config.yaml
rope_fraction: 0.75
qk_norm: false
tie_word_embeddings: false
parallel_block: false
init_std_qkv: 0.0275
init_std_up: 0.0275
lr_head: 0.00264
max_seq_len: 384
dataset: "wikipedia_en"
MLP neurons of a small language model. Each row is named by its layer, matrix (up: input weights) and neuron, and shows model dimensions 80-335. Each number is 500 + 50 x the weight over its row's rms, rounded and kept within 0 to 999. Numbers have three digits each.
Before each neuron's rows, "fires on" lists the tokens most often at its 100 highest values on Wikipedia text that the model never trained on.

fires on: " his", "'s", "'", "ali"
L5.up920:583563534526544516366529436563562406550512606475477478589590633500501465439581461499445519467499551525534417464446486565450540408457487530507476503476461531530461593534631583566496495479510548526624591522456471504501535558605549560463558541447466490484601545481444571533586422462479514590459509516494531417517542522471582518450511551446486558456513481474520532561531498536522489430453448477422509553438520428469550534487561586498547436543486546455520567594529493472452536479470511514402463519509549462562487528510529480576575503519531545585453499449570478598501524520494552519529550533584525545466514563524543458520543517511440382488570420442423508458515550519509534538424420454465504567486516465575546436430452439458497477542465493602555462558485475490485420603556554

fires on: " has", ",", " had", " have", " who", " also"
L5.up1173:463432454462477474470625547529589507481510562491493483546554467481505562449401503473476498494640449444543476466450539484419528489567492456484454488559434489480523510540551519542602585418483568462402511558457382575482435380509548444479510585491507432504445460476488515545457547478565378451524550579514470606484440459559491476518351499455508512568477515509468508413462513462562485446424501442489511489516391560444551462498419527506445496466566578491475523482451459546556499483467546512549552488455583480621466541487498380540507497451503505424465486568423567424521475371487444473435513439492541597457480464492501438469408492598461542542604428535563428441519472580506496403562541509476381515617511506552619544564603471479507553489488503479503484556441519459511532444469546

fires on: "\n", " =\n\n", "\n\n", "iv", " National", ")\n\n"
L5.up406:519513493485534465459501523454498409612513535549536508472499430479504487400504475460489480498499507463450479511481556501469570534448506465467379531460512608455538542558471583495436618461461533535528485456348523429502536540550526598494468433488531522583514449419565505510506421564497448507443584432510430521577489431592604433488565487429609556437475541534461543559440487608470506549504486424468500582459428508532580610456529546487470482507496449526500455527512483501526605510572490551335531557510575480557499458411570535563506447492515457503455531445480515452499478515521502452526552452525499449512504470495415441490548516580564541458446585479532438575470481489519562410575506420505400508550515415472595520532552518550516434530488481568486577471498619497538398482505492

fires on: " at", " per", " G", " At", " H", " St"
L5.up755:490566395387397436654510486494436484530521409451422497466566532493517550503534468530552497481487473457513548423494395550508533588580492513512485524561581506505479459519594604407478413520473490551492415516637505488465462470518415471378500484459524447525415483524525536571510620624509469482495493453553476588523456578515577508449575499469522457479524520465465517516439509412500576497511529468501423539396516466529450485486518477563492478477499498539483469425465558508465551436522621482435479506423520529392438545459452471432568491492559494450569538434451531487494588565507522527519464535469590542425497462385537513448476482608516509560538543539427563476514454523450463473497518520555505490585471554373524469488489477497440405507564420460499548538403534507516392415539478

fires on: " at", " At", " after", " Day", " down"
L5.up996:496536497543424501493441552527489562420432486562562502507463567582543490439529496533554454579508378499399491473464488537430479507518487507451571635565509512469507494505482480478555591512476547626537429522556486439506504428553539561476503519446569514503509516525467549604492432550488499512583542440506527524501575576468524468421441468542475520534506508442518536434510484438473493481542460550529532566455494493525408541491454490550475409402482433548363542381498533610561538542461492473499530513524459514446466545491498437450498514463497532526472556594500437457511498528442602504498444470567576529476620504405419421551511461523468485513475490588513507526576457472454461468478503468524624554461480547468502484539380488604449453434467470488423571511442508483471522501449538

fires on: ",", "-", " |", " and", ":"
L5.up1711:470489492477557605478462412476553445533441515483531469489470499515540496507497363514543512430458466489451458539464437452497526501492515513424625493555502424530455477634440469489420530468444471462498551566521440475515540565537491522419414528518605558524602535464472531477493585474438482543433458422425419492496541569542527470439457592507584511488432581471528529527511496483511447423608536530506439470530443470515453485493496469469522486522448471534529449544539518390540529430563506536585470505559449497485533519445526546567483452540565437506629494439522527430456603510492504502519500432436513502538514551531462578458506551513485543469348524498579536473550481585463453532565517610569437507523488500469471447545527461478506467596490529504469469535546523544441605509440543

fires on: " C"
L5.up895:536522486490502510473554552543498480517451475576529531489437435510562532438526498625473505465505608506645501513480501478479382455516471505409455476384561510442426479539515446577475456453546535434436571563448400495600507490435395560443549449515467396477361416474498489464443466524614502422535561511586461519545496517454544502473422491486499586489518570425481375454488506433438542458541571588570521542431408437500485443511500451491505469511539502429474453475406449506477429434526480534484450476497528494424474431473540420463478608496528429526572576507452510559559446530518530489514601590520508536465527508514449430541507435493579503525487439458516421504494564481509483567544473513390520515473449466569570518560466377513445467384451491564433485573485456463572549537502505

fires on: " |", ":", ",", " at", " and", "|"
L5.up279:508496441579501424510509496499550571504510462448526504553465540551359534437477429623483529539458482520470437492574460497434508450542510533457368497469557467434503484550416456424586458505503548476563583449498452473627489570439480496497438438501547479489502467599552509552532469479470495511548501442596449473530427561512449487486540460522516518528498556546544434427471537512486512555475493458525575568486458553416530528502535541479482517469571467543445447534421504540583418526451473478542578494521467577528538445517472571488409514495485483498592471419459535562471423428508487507456532572526454557521506519505434362526492445476536406543517494474453545548491478450479434486539527503488470507526498392449442534471502452469468487511598534600550505512487549519556563447555457

fires on: ",", " of", " and", " followed", " later", " where"
L5.up1491:593546551452548502461570478477486528461517484546487486503500435613468587473598515530493504580430468527478563504408476467553485475398475463539487561471432425548510442481568465414437550542514447437523474432459397557507421465554491448417544554580636513485484399518477568506465570511551548502518428524545509492475519513553475437539406460420456571443441412603549605476562492447461601471484510457439538503413502525466530486452487521512489457423522463478627429496459531434481496524580532584497499504529578404404501506433543394545484448520546470426583438485427520478506516536444514431578427545520481521494549520482546482493574509478545425453509508536483494431515487508432513431498559407523525568527564536554471538521441479561491506532548470572420561461526555483535537548481482

fires on: " had", ",", " has", " and", " have", " –"
L5.up1494:440499443480435496417455515543558427455574471521521441569538468479514486552625508538589451535469472496481482519503534477475461454437484613485435529446565385549422449515528539471511531440557520493495505480535502480531439437495568524508517508572546519554504598486558512474416552511579561461487518425534451449471495505578522459516490447471535610496552555486527559484484519537483477373522464511441479530464424504471534501455465436551502583536599492478566472441498569462638489514438496505490511445542449469492539487456554515406518517487604577442511457475477559400435536422446479509513492587446505569436507483430516477535420487524506477406477443547513523565480388523529494424488534508544445503485464467445461467609574456477494502421548441528475403507483544477586548538494521